{"vocab_size": 8192, "activation": "tanh_gelu", "norm": "layernorm", "attn_scale": 0.125, "optimizer": "laprop", "weight_decay": 0.18, "lr_head": 0.00561, "warmup_steps": 297, "decay_fraction": 1.0, "final_lr_fraction": 0.0, "batch_tokens": 65536, "steps": 10460}
MLP neurons of a small language model. Each row is named by its layer, matrix (up: input weights) and neuron, and shows model dimensions 400-463. Each number is 50 + 15 x the weight over its row's rms, rounded and kept within 0 to 99.
After each neuron's rows, "fires on" lists the tokens most often at its 100 highest values on Wikipedia text that the model never trained on. A number after a token or word is its count.

L4.up578:39 64 48 68 23 39 23 28 37 65 44 27 50 38 74 51 70 46 60 58 37 79 34 03 23 59 56 56 53 23 49 33 58 68 54 62 37 37 41 36 20 56 64 73 57 33 44 57 44 58 44 43 68 42 41 69 63 66 29 46 87 30 07 52
fires on: " as" 46, " with" 10, ":" 9, " by" 6, " despite" 4, " for" 4

L8.up2141:11 72 37 78 37 66 47 55 42 64 39 28 47 46 48 32 66 50 46 62 51 41 42 47 18 55 41 41 43 30 61 51 59 29 50 56 30 50 53 34 63 30 14 58 88 80 49 31 48 11 43 75 77 59 81 56 55 41 46 29 48 44 51 42
fires on: "-" 52, " not" 10, " its" 7, "\n\n" 7, " |" 5, "\n " 4

L8.up974:58 35 48 55 54 64 50 37 08 26 29 35 41 53 73 35 62 45 48 48 79 54 43 43 43 26 28 65 46 63 40 53 77 38 70 41 71 97 64 45 26 15 43 45 58 59 33 36 71 41 75 56 60 43 42 45 55 58 47 41 91 43 27 45
fires on: " her" 32, " his" 12, " Her" 11, "." 8, " he" 4, " ;" 4

L8.up1325:24 56 52 66 34 34 57 35 47 68 62 56 51 35 74 09 49 56 53 50 33 47 10 31 22 80 46 49 17 41 39 53 48 64 61 29 48 51 51 37 34 34 68 72 47 57 37 56 45 46 49 31 71 38 45 44 62 62 46 51 47 43 47 04
fires on: " for" 32, " \"" 12, " about" 7, " ex" 6

L4.up1223:49 35 33 59 33 37 26 42 51 44 28 66 47 41 47 49 71 48 91 51 87 50 31 46 44 74 31 63 56 43 57 47 77 41 46 39 59 76 39 36 53 19 33 53 81 61 58 62 60 42 51 63 51 32 43 69 37 54 51 58 64 59 44 57
fires on: "′" 35, " a" 23, " the" 8, " an" 8, " to" 8, "N" 6

L4.up2286:46 40 30 39 51 43 39 61 67 65 28 36 55 65 53 12 57 59 54 66 56 68 32 48 36 43 60 66 52 48 53 50 23 67 28 29 37 42 18 58 58 40 34 42 59 44 50 41 51 58 61 39 46 27 52 25 62 51 32 47 49 60 29 54
fires on: " while" 25, "son" 14, "se" 7, " other" 6, "man" 5

L8.up114:79 77 66 63 82 40 66 46 30 62 86 43 34 41 48 39 63 52 47 48 59 65 33 44 46 51 80 53 28 64 75 36 52 74 61 68 53 42 53 34 53 56 29 26 70 56 25 39 78 50 27 72 62 58 28 51 45 62 32 56 52 51 61 79
fires on: "-" 28, " (" 8, " West" 8, "\n" 8, "|" 8

L4.up2101:26 66 54 62 39 43 51 43 57 40 80 53 45 47 49 47 31 33 53 65 73 34 61 42 57 43 46 28 59 54 55 55 78 65 59 23 53 54 64 70 31 18 57 62 41 66 68 65 80 33 43 34 30 68 77 33 41 44 60 22 62 19 63 61
fires on: ";" 38, " through" 9, "one" 4

L4.up385:36 59 40 60 58 33 32 56 54 46 31 44 67 81 54 59 73 64 63 85 48 35 38 44 14 54 34 47 41 56 37 68 99 43 57 57 35 60 65 24 22 17 20 71 96 71 28 29 54 52 64 51 58 59 47 51 47 56 48 61 62 29 44 56
fires on: " not" 31, "′" 17, "ly" 12, " an" 9, "ps" 5

L8.up1838:34 63 68 40 37 46 25 17 31 51 32 18 71 47 34 33 53 74 76 43 65 40 52 36 49 25 36 55 50 33 60 41 62 61 53 62 49 44 44 50 43 37 25 56 60 73 72 41 46 50 30 59 58 32 43 76 49 42 59 46 92 44 42 72
fires on: "." 66, " the" 15

L4.up2215:47 32 44 53 69 78 40 36 47 51 50 42 34 71 60 52 41 29 80 43 80 47 40 39 31 57 50 53 38 35 50 58 55 48 41 48 38 53 44 23 55 18 49 56 50 44 66 49 78 55 30 27 25 34 34 58 67 80 44 56 71 59 50 68
fires on: " an" 45, " the" 14, " a" 13, "|" 6, " An" 5, " My" 4

L4.up1980:69 35 60 70 44 48 34 72 45 60 67 41 73 39 74 38 52 64 44 54 29 27 45 37 35 27 24 63 40 32 71 40 66 44 53 62 48 51 62 43 20 41 68 32 81 67 84 45 36 73 67 44 32 53 43 42 40 39 53 54 39 61 36 56
fires on: " Ja" 17, " when" 16, " two" 8, " while" 7, " and" 7

L4.up2233:51 59 70 45 62 48 19 43 43 32 33 49 33 63 61 28 61 34 55 54 65 49 33 39 30 43 37 58 72 54 52 35 64 45 56 64 32 36 32 55 41 54 33 63 57 51 62 38 55 28 80 61 42 56 56 70 41 57 44 37 59 43 41 60
fires on: "." 32, " bo" 21, "No" 7, " No" 6

L4.up196:60 36 67 72 66 33 40 48 41 58 45 46 46 40 38 48 60 28 45 56 67 24 24 33 54 59 46 72 67 55 42 41 71 59 44 75 37 70 52 63 49 53 62 68 33 47 53 51 54 23 64 58 59 57 57 79 60 38 54 71 31 72 15 27
fires on: "'" 26, " hold" 10, ";" 8, "ed" 5, " from" 4

L4.up1423:80 64 68 32 72 60 43 56 45 65 48 43 38 48 35 13 40 74 55 57 45 66 65 53 50 48 63 52 67 46 60 38 60 75 43 69 39 26 42 25 37 46 51 32 26 71 63 45 69 46 47 49 45 37 43 22 59 31 67 64 56 65 47 62
fires on: " to" 30, "-" 15, "er" 9, "," 7, "." 4, "amp" 4

L8.up138:58 56 49 65 39 22 45 49 63 62 53 48 21 64 60 43 57 83 77 77 47 56 64 31 52 46 42 53 55 40 57 68 34 68 70 30 61 76 43 52 30 70 51 49 66 44 44 39 76 48 28 99 75 47 55 74 63 57 68 41 34 60 54 51
fires on: "," 21, " can" 14, " le" 11, "\n\n" 7, ";" 4, "°" 4

L8.up1250:14 81 40 72 59 33 30 03 37 42 54 40 68 20 38 28 64 53 29 54 43 52 29 39 55 52 45 62 64 66 10 26 72 55 69 31 37 47 34 34 27 53 31 67 28 61 34 47 63 63 61 82 77 52 72 48 51 51 57 63 56 28 21 20
fires on: " \"" 55, "?" 7, " '" 5

L4.up228:40 55 44 58 71 45 67 52 57 44 69 63 45 50 71 39 64 59 44 30 62 61 13 42 39 19 60 21 52 65 32 44 91 51 87 64 06 50 34 50 31 40 31 53 63 61 59 30 66 55 43 54 41 52 42 71 87 52 51 54 54 25 39 68
fires on: " lo" 15, " br" 14, " cr" 12, " Tr" 11, " Cho" 7

L8.up1692:71 55 47 56 59 22 52 45 74 67 63 46 45 58 50 55 56 50 34 71 58 61 39 37 45 30 47 54 54 45 57 50 58 70 37 44 56 26 62 42 19 56 61 37 76 37 60 25 70 65 76 56 30 44 26 85 47 50 31 37 91 62 62 64
fires on: "\n" 52, " of" 13, "|" 9, ":" 7, " |" 5

L4.up309:32 47 33 59 58 66 83 55 55 49 41 74 38 26 29 47 75 56 46 34 26 58 62 47 71 59 35 54 30 64 43 29 58 20 77 36 47 54 69 36 48 73 59 47 42 55 68 61 55 39 54 56 81 39 59 53 41 62 25 23 28 65 73 32
fires on: " to" 11, " than" 10, "-" 10, " Stadium" 8, "da" 7, " games" 6

L8.up434:69 41 58 50 35 55 47 43 50 33 55 59 43 44 79 35 55 71 58 65 44 49 40 36 54 51 48 44 43 56 54 57 73 55 59 31 18 52 60 30 25 30 38 55 74 59 62 47 67 66 47 32 43 47 33 71 56 27 47 48 38 37 50 40
fires on: " |" 73, "|" 22, "=" 5

L4.up846:82 40 33 78 22 61 55 41 46 64 69 62 66 68 63 57 57 45 56 60 59 68 59 13 44 29 38 57 49 47 71 33 77 51 52 47 53 23 31 73 46 74 19 75 54 41 59 54 42 48 62 50 64 59 54 36 68 41 39 54 52 58 61 39
fires on: " to" 28, "to" 9, " To" 8, "i" 7, " Dan" 5

L8.up1359:49 49 53 70 46 45 54 56 44 40 45 40 35 61 44 42 59 57 53 30 70 44 40 52 19 75 41 57 56 70 73 46 70 45 52 47 58 47 29 50 62 32 55 54 69 72 43 42 62 44 51 38 45 57 60 46 65 65 65 32 59 31 70 45
fires on: " |" 23, ";" 12, " y" 8, "." 8, " ." 7

L8.up839:50 57 37 58 27 47 47 48 42 35 44 21 36 71 59 55 57 71 59 59 59 82 55 40 63 42 62 56 62 51 56 37 68 60 84 44 44 47 41 52 56 57 22 54 57 31 54 29 40 57 49 52 49 40 60 76 45 58 70 74 73 60 13 42
fires on: "-" 21, "," 15, "L" 15, ";" 9, "K" 8

L4.up431:29 76 35 55 47 50 54 52 72 34 52 63 54 53 71 76 59 64 66 46 39 56 76 54 64 49 49 46 45 79 28 30 49 46 55 53 44 54 52 47 60 42 56 45 40 53 39 28 57 45 45 78 48 40 48 40 51 73 45 56 58 46 52 48
fires on: "-" 16, " than" 13, " of" 7, " following" 6, "end" 5, "ney" 4

L4.up787:43 34 56 41 59 28 33 29 73 50 31 52 18 63 79 38 24 46 40 67 31 52 74 43 42 40 33 68 62 56 55 65 33 63 46 15 52 36 69 50 38 62 67 54 68 49 50 53 59 35 45 30 48 43 65 57 51 71 50 76 34 55 44 51
fires on: " two" 28, " three" 11, "on" 7, "as" 7

L4.up1147:57 00 48 63 38 63 48 11 22 24 37 41 63 94 74 60 50 52 80 64 49 52 37 00 41 45 41 51 63 27 61 35 40 35 44 20 61 12 24 63 36 43 57 57 43 41 37 34 71 51 57 73 22 50 43 79 80 39 57 42 53 52 46 26
fires on: " |" 43, " to" 26, " To" 12, " would" 5, " Jun" 4

L4.up1537:50 48 51 47 62 31 27 81 60 60 22 67 39 42 48 67 51 37 74 64 43 42 42 77 41 69 42 59 36 51 44 52 45 58 36 47 65 27 35 29 90 65 60 47 66 34 62 34 57 77 62 51 34 32 44 47 56 54 74 36 49 77 69 68
fires on: "weight" 11, " as" 11, " 7" 10, " file" 8, " results" 7, "pa" 5

L4.up1764:21 49 60 43 69 38 27 51 46 65 81 42 40 42 49 52 62 50 36 41 49 44 57 64 22 46 68 47 61 31 69 53 44 81 53 32 47 51 61 54 70 67 37 50 48 36 59 64 44 53 48 66 48 42 37 65 56 65 64 33 66 60 65 58
fires on: "'" 38, " in" 10, "nt" 6, "=" 5

L4.up2300:24 46 66 98 41 63 32 28 36 69 49 40 99 74 63 32 47 53 53 59 52 55 73 70 58 43 50 80 39 39 58 52 84 44 53 45 30 67 53 24 52 56 70 45 63 56 42 50 44 58 44 43 83 35 18 68 35 42 36 55 63 38 28 61
fires on: " as" 52, " appointed" 11, " elected" 4

L4.up272:73 36 41 44 75 31 29 36 46 51 33 35 81 40 45 46 35 52 78 39 57 64 73 38 32 27 34 67 47 71 43 38 49 43 42 35 31 62 40 62 32 37 46 44 61 44 32 17 60 42 20 51 49 44 41 84 76 47 16 25 59 50 57 60
fires on: " an" 25, " the" 15, " (" 15, " The" 14, " -" 9, " An" 9

L8.up1018:80 16 24 69 54 66 56 25 43 50 87 80 54 56 62 53 47 54 68 49 65 55 36 54 50 31 46 08 54 26 56 78 29 46 52 46 34 62 58 05 17 62 42 31 65 44 62 35 58 61 31 68 53 23 54 62 67 46 29 41 28 56 59 69
fires on: "\n\n" 29, "°" 12, " (" 7, "mb" 6, "$" 5, ":" 4

L8.up80:55 45 43 52 38 59 53 51 63 64 77 76 60 71 73 52 48 33 32 41 54 48 39 28 44 21 54 68 65 20 71 42 38 58 52 48 53 32 61 23 42 71 41 70 57 38 38 33 42 65 58 62 64 53 47 55 28 40 44 15 56 70 35 48
fires on: "\n" 28, " Co" 12, " vo" 9, " No" 5, "Co" 4

L8.up2211:54 30 52 80 76 31 49 49 37 52 33 25 30 26 45 37 58 66 40 45 53 41 13 45 43 34 41 53 74 38 62 52 50 55 37 46 53 58 31 25 40 41 36 88 36 59 56 60 67 44 76 71 48 44 42 59 75 61 38 50 72 33 59 33
fires on: "=" 23, " Har" 14, " Her" 10, " her" 7, " the" 5

L8.up1339:19 60 47 72 45 39 42 55 50 33 44 54 37 48 71 26 53 64 59 58 72 45 57 40 35 89 74 38 68 54 46 55 70 38 45 42 18 47 30 40 33 36 36 69 70 42 52 47 50 42 50 56 57 56 64 48 72 41 50 51 40 56 41 48
fires on: " |" 40, " 3" 11, "|" 11, " bo" 8, " inc" 4, ";" 4

L4.up1837:48 77 42 58 40 53 56 37 64 46 11 68 33 65 30 52 73 40 33 38 29 48 66 64 46 58 58 53 69 89 51 45 42 41 42 62 61 62 34 62 67 59 34 86 42 29 69 60 44 13 45 39 53 34 79 50 52 58 71 69 55 65 60 00
fires on: "'" 43, "-" 14, " |" 7, "’" 6, " have" 4

L8.up1541:62 38 32 76 41 49 50 63 80 54 62 48 71 61 59 40 49 45 64 41 38 55 49 34 58 40 45 69 64 50 64 50 87 75 52 52 38 45 40 47 55 79 43 95 44 60 45 59 79 45 57 25 50 54 44 64 22 49 36 38 70 34 47 49
fires on: "," 28, " |" 12, ";" 10, " R" 8, " Kr" 6, ")" 6

L4.up392:35 23 49 54 58 53 44 39 79 36 54 75 39 45 37 34 42 48 49 75 49 48 45 40 52 40 36 44 76 24 50 44 54 95 29 72 41 35 56 34 84 69 58 72 50 45 58 52 60 41 45 40 39 50 29 45 59 44 39 56 76 53 38 40
fires on: " |" 24, ";" 23, "ator" 4, "ks" 4